Part of a small language model's weights.
Size: 14 layers, 5 heads of 64, vocabulary 16384.
Architecture: biases, normalized queries and keys.
MLP neurons of a small language model. Each row is named by its layer, matrix (up: input weights) and neuron, and shows model dimensions 160-319. Each number is 500 + 40 x the weight over its row's rms, rounded and kept within 0 to 999. Numbers have three digits each.
A block is one neuron, or neurons of one layer that tend to fire together. After each block is what it responds to, as a language model described it from the Wikipedia text at the highest values.

L8.up44:529506580516505462470479515464470534445472522546516506502524519583543497520529491501454538553494531425422478502509491551545531511496415419535441519451528472500393505553538516476491484488469520516492521533493565480475497521489489478496493505518543439454521527446564477468534539539531506484480451500481547446431504528489535493491522494546530473533500483504445414539552527502523532515469404512497513478422554610500536503462454488508480430526529539490501471482552425511547566479532457
L8.up625:483509504490498567458498480520545519490514474501563546488495532420493443482466476461493427540532504509535523514514454559533410413500481493431510508516538489433477537550564469464495500494496423454556452576488480467466539502494496496488494525443537508471469576457516562483469540531529432521498450531455510448491527511470497610488452514567486532581544460508517430404487543489549572537500523501572509475476432516505467529456482473559491461433517510499441554534520365553431455511470451
L8.up1019:509531510470524447567470445406544516527572487425505475529485548405526522497488454450565482471469519526509514444474568522473500512443454511497458546482574487504448493492466510455530504500503509498469505566448573487588504572447479509501490499506461516551533588479482590513519479539534451431477491516497523448527433526570484495506500567504540503585551432662565498476483508490468577437483485538476420535557462492523469432506493466414455494490476463512510484460482461487502470532465490
L8.up1254:519451477466518445501515429402529460509534467465489473407483455467505518590532545523550495496448563522470576557492502491407453421482529528491471536458517512484491488483497503514489547549473462530572518471445544468509542539580575527482408513538521488501555518523472520548522591534582493473491541495503489470439466554547488450555536510438470502505488480505594477482475494486555453494472550503530497475459485461479536470496442632446528485481422509449514576486481469514487492459439470
Responds to: Word-internal pieces of non-English proper names, chiefly Arabic, South Asian and Persian transliterations, such as the hyphen in al-Furat, Kh in Khaqan, em in Abolghasem.

L6.up126:523502486495543551513512432452487544451520470442531503542572469491455505598496495576468555482515482539522529477539527493504535442464468508461498499536499495466465472489512582448543519435520526540462525487519487504624507522423500515529542604483437537501487484502583535490488426526442557461528518484472586494479511509573542462511473434482489461522474525499530560482481496518468517514610537428494503490531511535537483475493533472519521475481443521559435508518499486594495603444465561
L6.up337:469496554466478481524509464499461594502533551506517496547452505470511477539511509541568455430485509486529549489463478490515457501457483496487511482566413464465508469552440525434517535523443525502562489535493481559516513572435551586455558531571500543522528504492451543460559539489450483520408502424465486519406529460587538524542489424551456474427507519476521529532519551523508522494493541503455454468402489443480558483379521509578531573503509457486509497546559559506456525461459536
L6.up348:537474495502576487484451521467542468509469568473538549489494407506527481539471464496522496500501477455433515501534560497444503505476486448485510402539470505533432430434506560454507511474526549563459540539529481471539514517528555532584481520530530419503495514586515545516464562532434527431509493465542521496480549507494575556559405499547517557482443533482498595521459514449489501524493467406530528461508500545470445414515539477601522475461485496500438530458566463556525548503445491
L6.up373:527507480474477472518517515450478455490524564509497531493510469557453467515486476546492532450525580557542486503540526493481471427541452526500490469556528502453497480484471518506489486496516523553550499505470416518516499477371539584504431512553555446516526558475516501500489543509492581526647456539480527482392493486488552498509513499447520460601491467453475566485512535373576485505584512528447555507492516462476501454466445422541481471524575496527502492530533492549514518487483505
L6.up730:520499502521576453501582517453500505441441531534519490446449503568488565493450453475506543526489505461498424504534502512522457549516478530488522424503486505519516514467390501529513502475482523602530539518527509465532553477491493485496462544484496489477511541522476434494462481411510455483480481500456516493492455525454532548499489495369491540563507549501438468510436522472525502556511444439469497480461507550530480505499458453426455550489455560544552582485503569464507486481466476
L6.up734:427465542452538519439500459493470507530454517457476475488508454560549557519507444424471562454475434499460471484488442513556429480422468444487534471504559473468524454466473531550491422466533512506497489534495504526482503539519481519466472482494482497509548504530493519589484463547434532493491564520495534532529472488490485462453499551513491437499519492489492492485525536486498446498484491425524517544433483507526477427536522467467551541545416592495487556403502479484564473488478431
L6.up881:561537454573534519447581477494407475480494579553504509540524512420466472502551454516569549486468502468516474469457535492503467511434455467455570473544448548548505526472553543470523523503498489485470501498505524503491486472440491545544499523566488494406419490513484494520506535502446482559527470514483538497504458490484511462490434535567507443490476437443454480549480523472479449500557568497466563570561504537515546500469468417514439515495509530551528483515538447434521514454399449
L6.up1194:503508497499520464487524483460494513568480525505518578453482495493551542509515498474507408472463490487592490482502515531560495571524458483468523520538449554462485509544471528400489511572560531553427465568450496513463488521453509506505473501459523437568453516544518536559475427440461504545434505495479480521462473380546486447506559466452503404529555462466502481512495473445481480489504466458501494472490473504504475527482517550478523544520473477527488464420495509552500447477499575
Responds to: First sub-word piece of a verb right after its subject, auxiliary or "to", e.g. imm(ortalized), bl(ossomed), emb(arked); also "loan" in football club headings and tables.

L6.up60:561526520437539550478582519486541412511501555420469519483461515517554521486539486479441474616462559511506470442510462434547529537525462472487499468513492466485561540520441480521494462475518432510494477517455480474538479516552454496532481454517515524588502527514521546513497455522570481454450517462453471478528501468542552474609437530598522492376500535529495508475525517506515565480433430488471541523459474482436428501481535444561544472510510473526410506505550532513584546549481536
L6.up226:495474518536544522535513481523512536550492539410530535565507505506468463497555511595483544538501451488446478462518489470487543509539421519449434530526479557445481504488544502482394467565492531497487523496482452528520512592511539543539496467517423457450451474492430516552478533511473462531500461505502480362493568541506502474491442584504525555368458572490513527506514456507473519523454520403500432536468510516455495479446501598485463496545573471486519467516560509475505574508422528
L6.up256:561455515522582478533506499498477510510545456538488492512576434501500453517549510503493462503474485512555536434561588544533509519575541511554518469515516558507537483553470519494486526492577514505498457492445495488546478487451467482478528499512507436556426519537464557522498486553446511527500435560457547501496498442451499529515475469456500490523554489570526386530455475506459555498437397501463535455494433499483465552550498473559415408522445421465448562530532540517507446530523503
L6.up293:537481481497462509492443537528539489510498514504527519505537511499581478526508436459566487500495533532503494461487580519468588476600472463520476484535510551486451506525493487574464450513586500424461549519486420462542515533501361501537427472558500500510424490526460511543486455501503506503469468431506487478509488510594543497592461530538489563550501506521420439460532493487504473497481462516495533486448475557449471509456503485527493570548427503530463407502464573540421460509520541
L6.up361:493427531461490474510552476491534494507590557526500484495474498483536446527537412487488476552487552544533570449598482482430499544565436494514460469521518509545523515516474498549591575532539466515472491461457493447457511507521549515465486513550535436524482492434550538535527528549524424490522504515474522522546466527500559493501508612520535471483523518458501466421492478534404491462498493534414537529508509482500530472521505475464466544563513552524482432480467500438464447469587418
L6.up406:495481433530555598542490502508493513490522530476461519563422432453462518492488464481455485552519452457477604506533458479510548505450471506549523471445551526584489488479503469495421561518499514510456500462487455468567477533457451500514478489502553448571504516578508531515504485555586495514479488405502558448527466473513585475475463531549558465472489519544498451422399440531468527560497449478454511497488444490551468521518470523466501568503526511496490498487502550562539530458471445
L6.up480:505464539448518465529531545470517494544524470464518543477587510519448514502520515525496523551481521504551516497462449456541495463450556434526527533447463526523486539461479479424512484525541590507562485583531525489484537525462456437452402508497501544494536460550484507525361513495547527530468510509502533538462540498440498550508538521541536553432504512560469551468539480469465561556534415565507539482572485520459504518503448532557474489490447512467533516489525507487514470539525481
L6.up1124:528505475509495539466490502448475422476493575481492507503502445448556573451455483589513533558475552471512470524486522560549494560475490453511519440440474523483489443484428494486525463539525499474463488510435531470529506542502549489482457473540514521557501548503482455412484483514567430510516468484469497462439506578547447543575430533552500473440470552518455494483482477551421534477472527473427493515521549491509549493423588520542561508483574498547458534510518470462493486497518545
Responds to: Words that come right before a name or title is stated, such as called, named, title, known as, formerly, and introductory commas or colons.

L8.up53:492568451493553508581528559461509510563521495372492487452528543535493516552499530465549539583550526485555545447520506410400457467500546453473526490521482480521495507502511471509588538498535523566517553574530469564564544516426423484509447486495468517464499458492573517542487540524484565470498502439481578482496581463461526485557439515555504494417443493467542477494506508414497494566521475464549519492495447507494525509514544450547514543453523473447440529547511480563535480500536470
L8.up95:513415535453486467516546477497589542527427589453574517558547435526522531515480518520500514546533481484458494456470510495498476526448537488498460485481508515526526559405570426477517511480546487412497548572494476503478511497518483505499456495520492495465504500520514480525525514449428554507443468373539528490507545535545461515547555497463452569430523498510466438458518439514523437507507501493424535485525478423542506446544571512498471517480463490544520499512514535489475416502552491
L8.up557:475429430436468515482475468532552437443554453468514531528514489552485498416550584483464439529513475488445565507486450459477571582515526550482504505503494518458503441427549473512513514539510509566515499475521487500539475508525506475498497553442511465466518458491451497495484500548472572549460530462442584526522472474526486457511450436499511484491486485453571418491507510471501431453480529479548458479557488513473515557536551495513588500429503372529496586478508610520475513523450473
L8.up1154:530481518460478519547588562542494455486540564498428515499514540547495480508503481431519493417468511515490590552381448511502472498508540499462490519545455572484509562484573523494496521495526448460477569490486491526439472514543503503567489512495498528453524494455534475527539504479471473555517568481506566470476503355528495524504497529478458505480510454473500513507584512508503487550489506493546506593542538517512513428527412537502523520491461478453411539521467489547510497536506433
Responds to: Punctuation that closes a paragraph, list item or table cell, mostly a final period before a blank line, plus possessive apostrophes and closing parentheses or pipes.

L2.up775:482426536540473505523500547440486477509489572387499476507467450481496473494556492502488531445409438480457473511501513506522520528464526502506466459567526387538459454491514547473495539460432469534516486504513600536508532453497500522559521494548460565537523517593507520464483517470452478520484507487411516530467469486467523501518552518503456483514432527401496432524448453549574497496526477468522461515470456452571426426496473589506437467518421569493543463541492547511541489509508475
L2.up943:477487485564500458551469569488513505549448571477477419468527427537531525511510523438581461450464478500507476548536512510496507519447505494464430502562421434520524475473517515405478539471494572516466571454533488484503501469484502435637502522534474529573468523500540500392487583501433528550487470534513473553492424491523558500453476528500517431535468493420501496519498476516597509473487471482483518513496439547474540505467541453532418458485488500416506482536569516526535485489516555
Responds to: First piece of a longer English word split into subword tokens, such as en in enroll, mon in monastic, per in permits.

L6.up29:489496505460494516501515510464542499497554391462474522475501512503509514468441496511496523535402534569484492525477530513511471533457523482547568571463583540498439512564444516490542492470405532496493536518481441476524549525497592559480498491559532520461537515541478495539476529542518453513521520454531493431487473496547466481510482499477471488509516518609587453576479541452546539487444507491437483471457420522519480489446466516524450522425453526431523489473466510500571597520493522
L6.up62:522471539446543476422537426470541471421550498504497477458486523516555569487511482506476485487535461550464455512562532492443500457433519521445488475484537540522457462504474445487545439529517453460531531549513491442572556406451574469434536526531473532483555527453487505494507535482548515508490588521486517532434420482561495508460506539486484425489525535466440487574487520493533540465517587508487536539539501526452517457426460607483501428391475543504580497505547519465600513456485435
L6.up63:477428521456579475471484491439576486496532411431482462556471501501554555521489525531529499519497470549445532542412535466469503502537506495489502546590563514664422412479454544502540510530515505480475509512554531421554501492509530520535456465537490536465485498524562475499515532450479543521472479483501508479533478480526458477490502503508513470535443522522520538513512564537484441514484515511462547492454547494481484424474469532482439513469497479451537493508553506452556462476476493
L6.up181:527512540499490451504467456537511411494489469538475516534506458489502492415430489537572526588518550522503479454554509467476541522547534555538443490482481534537489578492406502479584485543570515472495531540462563492453493508500508514553443466495487561472489508465466494444465516537489527450546504424484440535473455428510461407525504486452467488534475550532460522455538528444503455556488494519436439565444503517506504523555579511566532516481451504537473505435505522433496506474509475
L6.up487:551491531451539476480507486490572504446487499441490480466485506516457597475457543552519468552541438566516506473471412470485524442445514547465523524495563507512468509484543534502441469444511417532545545594477475446473531443514542435512541490524504599434556567527575502445556514535538505389520518504442508494479474408531508471486506397461500459494562549538455523478557516567453532475449500494523494537459587510518499503516545506446477509393412532520436595399490478438567517480494505
L6.up555:562454449517597399476463505486590463498564458533442562511582496531517498520490474474551501468552447550517505407489473513450511492432475497488487529479499493513452471436560548562480430559574463537510514545476384505514509546515524418448483545509527544472517548455572573457506475503500451546452538565496478518496450481588508472574481528486479521515510508536536540437485525491563494484448492551499459517442470483442542498497460528565521496470443411471537484474562544446489469520543563
L6.up692:522415534457504462534470507466583510548463529445512576522485514482520538497529511472532435450613528534446547485459511531452536483434547514507501550645482546517544487511489544452540450515436482449468452512463426504435467521518501491483544411497484517523429468399562535477463464566524542490446556539440517450465534518443515503510474572506473503520530399482515566492566519421488505505487529459475512506459461483503503486527455476465548499445498436470564604399541510533493486540547552
L6.up1075:515560516492529475444468491556557443467437476381511497513526542459467460494510474488485500532538486545535473447505433515456577536512483528458477518493559541507474451497538514481470473495514470456554526578530500487479575481426557607486460494517442464448562496451527464550537510433550468473474475511494457482553452467497521542435520528502516453467463577517553497515552462466515440460504533516502419496451506500492457449543503538470571504524499511518465494474560457529550437495472557
Responds to: Word-final pieces that complete a capitalized proper name in running text, such as Goodyear, Cotton Green, Newmarket, Thornburgh, Presley.

L8.up505:524491540508500505485529509509444524543509431492489475467463495526521464480460477449508525518449533481493571472461503451507489515519521507492467514531517534510462447503482486499471494545544504475532505561469566547494460489516504526505508474497494450481425490415439526476544539539479480467592536537491497546519485428462491475523495526566534579442558495492507446452606590482580512488490572459569480510525478422432510521466550521531525552491527526554453514540422494502441591521452495
L8.up612:473471446453520532540544529500514521454614522436546555491500618534487492439450435497470505469536526459467478443521543559460512465503417504531483488504564432535533514507462550473481487495545505490553489515467471560517568457530473447527494457454522526467484550605512517466529500546527514492437508490520567452529524501542521440423528488515523484409535461554440486534473543458557457475489454513583568509478483482461464460428495479586476528511510503536511514552496481485518497579451499
L8.up812:463437544437519468467560475409454463554482455537507416523555537589482483506482513509504466499496502487550578482529471522523561470456519490426487515553523495536484601492490521537496534528565499487537492494487504508487481480424498475551503506484463459508463517409484568558558562591502536496441511488466482537415552498503469477476521493514481452424485427530513509528519538569439475593530441481462522441508470441553533503431583484499520497493548533465548455492491547511589475526521595
L8.up1084:529465488491529547492512494493485518527451490438489540451491543570461470493479570499533541554450568461541555450454498519503538546487504428483548496470519473457518479453481414476524494428540456496563504490440586498579448462535418497547504517506521533554507522533492526479503492561603501474467459492529488471500647445490471512562399492509444528416471495535489487516509498562482510524504476486467531489499483443481472495423521440519497451516496486529486582478605516496525472481428579
Responds to: Tokens just before a person's surname: job titles (scholar, critic, Colonel), first names or pieces (Jean-Philippe, Ni-all), and dates or separators in lists.

L2.up742:559503484460473550479530550498484529458484474550454465431506471495456467451523528474530464418479525473491451494516560513497445502564530436477489503544449495490502479413489503490577482440524550544508509521457544529500501510543490562439508502485467590569592517566466517523475436514492478489484503514507513526469444456514480448519516527477462502474490498556546440508456480515567557518551497454437540550461514405505446454517533523541456446553494475446465449499532543541458499534535568
L2.up970:490478505526482444446571532561551454525551511471453501503514514434480438507518596482482471494495590475555600536513513469444446508488529540483429455538456453467517494463525497496484514470544523563517543554467441515483462519502530518506525561564524439524506478499582407574494537537532472477491531507551485581445498554491516430424490481427585424544443516552538497480563479556504441476474553565520487586426490425510492538550469509440525498495554478485551496478503478493545493573435548
Responds to: The apostrophe of a possessive 's after names or nouns, as in Mendelssohn's, Women's, COMELEC's; weakly, hyphens and mid-word pieces of long names.

L6.up17:489463455532424539483421448458470533519483518512451506524544510494458489531568542468514532469532527579482532481501504494492435507462500506422509530457503532452522559518474489555472496459458473455485447520485505492480440523482515548512489547522453491503544551526493508458504495486530483522496564434516463513506481433516523497576430527494476515451461534446538541461558516613438507477538495453517521494455405542482526440540498500481484460503508481529420555516505519500513454510538534
L6.up143:483539473423463494471501474491535468528535485427523483505526532483488514489533544512551540413549554537534565564455452559493452499483487545447522493469543404500476552411512450493507506562472555488481493510503521547526504475490486541479447574454513492524480538490565471548536441509502451495537473544408487478448496511455494462512459454489541540590486448549440437481541440485526480502496572456498503516485476498502518444524547472594517425574486503447433488546568441501515505469480510
L6.up415:571501467461490591552507568534550578605473566506462442551492400476512496487467567465514446522498508526488541509516494565515428481418461463480490579573479483509503479466518485564463531591424507488508461501392572498565533519551463464535560475502497467415515493504572488498538541502519483522413483556466464475561515501564516503574528455446439512462464477521533457505421524497467419540483574424445498531480496499534561577508531513578513488517421512463521520510523504496507427491533462
L6.up519:562487482493498546561488474500524559456454497521527554504469491497466485430530476506488542487523530528509460530476576507441527533557535410421470524437442511462512461404557490520436481506526479492504507557452455514520509510529508528568529464517544474499577500473448472544517555474516493527520508459533520509524497484453505536552609518509531590572485504506514476473459530488486448479486552557465577532483427459504516541509491533501566491513488486464533509532502554474489471517487540
L6.up668:525503476510478489510476543540562523511524437587516544467474539497424498441514530423566470514519526550546580542438546508525469516538476468419523474589452545469464470487459492427559583487576483515505527508466495508517552499397625456533486484501445493416529509424396497495527550523458571545476431468554547497464556544501478456531461498485478507487381502573476486505453442480439463481493576469519504546524560576561477452608466505527472540545484449496546496535487552510504511493505480
L6.up825:514468489482501519499453509475533551538475448557535514489566457471461500583435579523544502527457517482492494476382575566561500468521597518456511565582476483528493561510485592449513457534527521468452457530526535546565477485506525502470444521517519583530505440482467517497543564523540516397448535544479457468493559479477508482506537486482548446564553541485519512497533433571452535594513483483484508546479507495509504504534453514495513505490455528506538465524532551474525515537442446
L6.up1116:543529551466470485515471551572588562456438500524451484492494534451482439492541529525498458483551579495579441536411517592458543491489540467398466521528454464454489575410455558539521437462496497476461481544505471573494521518495559462513489550423469463454554462509554493492501509517502545471544462526492503478542499491544486509494494523514460459522410415490450458448425525518415513496499535484444507528436524486459509519543478550483460467486475515444495458534533471506454506477530498
L6.up1214:545505469492469463534486475417476499517488533498503506514440570516513488534495474427536518437438451466578475509480515502498463508452498541539425527505480504424487526417518453499448540441513511500489450535471477493502431552472451430522487527534514471567492591541509516544431540537470485556474465517498516542553575445550480509485501437493542615537496530556481524465505566556467465547512524485462519492488569440508502485515479546483524522559497470462497444499510538487475424557535521
Responds to: Fires on the apostrophe right after a noun or name, mostly the possessive 's, as in team's, Finland's, album's, plus contractions like it's, I'm.

L2.up241:570515544486489483503594489467564479504566486517548504407567486496418548494479513508495460483468482518509427544435536452481505480379516456531493465536557400503427507453489504454486507539487478468518523469541534483476522530439500504493523490512485590493484481542477502516578549472515559451507456527468499524489504485572430455514547494448510542444549480511487491536464571520477501459534601495496484515557484494479487450497520492507491515484457548455485497480494489424548421453448514
L2.up1277:491519517479554474550529540494545494539559527452536499461511418482472532473477509490504515525481504493525436500500431450419483463460537477442456474541481470542498510484463496393547461521479467416509459490519610466527535524465532541473516566541505537400578478481497555555532532559537432496507519551452433512518454523482511502514600490485482490415537548497580472468485540554473550481508521520551515455522501414455486457512557535397465502483445579480502488500503568455555382522467576
Responds to: Final word pieces that complete a first or middle name just before a surname, often in squad tables and lists, e.g. Gust-av, Stanisl-av, Jaim-e.

L8.up36:468482474491533491558490408460521548511569567542538528508538404420472525536434409534486548503498485476445513517500600554505504507454510529423589447532427539465479471534479478451568484493452484533501494465524527490575474508489499503565520486511467477519522514480497477531501492579517487507515490426492465495468557516603507526438467476568471433553464473490493448513456563503489519525536439407469536507533542563544536462503468439540537475451489478521445533422458463572506520464455464
L8.up130:547479416501508436545577379475532487495565475519514472480477493510531495546487531570496490469561550558515476506494531514520490515499491463523490478569462557554522536526458494495477432474493538529545493458526477514552414477502491520473582480522458482549500454484494540567510459500461493502474534484506492630473528495566391530522502462479474482585496441473471560506464501543479520518555526452496460536487545534502463518494577523464539575531443498495523526423475416473497467479401502
L8.up334:512543462463538492528486489536433461496580555450446547469535455507572527478511450543518529537574515477434559504490527443452454541454561532432499440496455566491478585465537484484535510493465487546489576493530493490583484493494565525520494527530487458480540482514526571501506505488491473487465492484480514532514472485583581553529408458422487611555478485561524504494460528536459534477534563425545540433488509525533490427527459458474462488447509487540454494512483565487482504478467513
L8.up392:460532474453527477542458490422516497463501453452496557438573529455530467553553531478501506474526512514480577474481416470534555490472432452509501449486531511539449560476472558516414542471525494528536521445528499550623450494416473495520523476494530543442535492458466503541494509507441531488547517449468516543554560506550479573494494495497459503553480524523524573499529508456498533570601497470500503486496514542505489552476495442487529534426405457536462520519502497519528488427487516
Responds to: Opening word pieces of verbs (sometimes adjectives) split before an inflectional suffix, such as withdre|w, sle|eps, consum|ed, increas|ing, perform|ed.

L2.up539:487541472489526520461533465520502540477467487512483525545489543456487472528452518500567470490517498459506542442544403479548532523486458520456445554524467463469545543476403511547504569462562424513477526443563494435460508442488498432565488433516478469534494577525488500485526510511502493541557463506581558500567477515528460500502547551530521520505494484548509509439487433555501466518515527451493518558542499522543472520508540538510507520541526477494502530516425487494453474506493517
L2.up694:512502503526480489466498419466525507423483520474523453522558534519530503531465513505489499485515449541513514505490521528515537475571526477519533538548512532468448527496516528557533523564493541504416475520506555400558508470430524489515495407484476493513494488517532536533519479566499463536470520477462545547516544510545514515497484499480495533503562564469439451513539451482516536483453505476455588552518552476489487509465516405476544525538473445478541476480411540495406453543562486
Responds to: Function words that introduce a name, role or description still to come, especially as, called and was, as in known as, later called, or what was.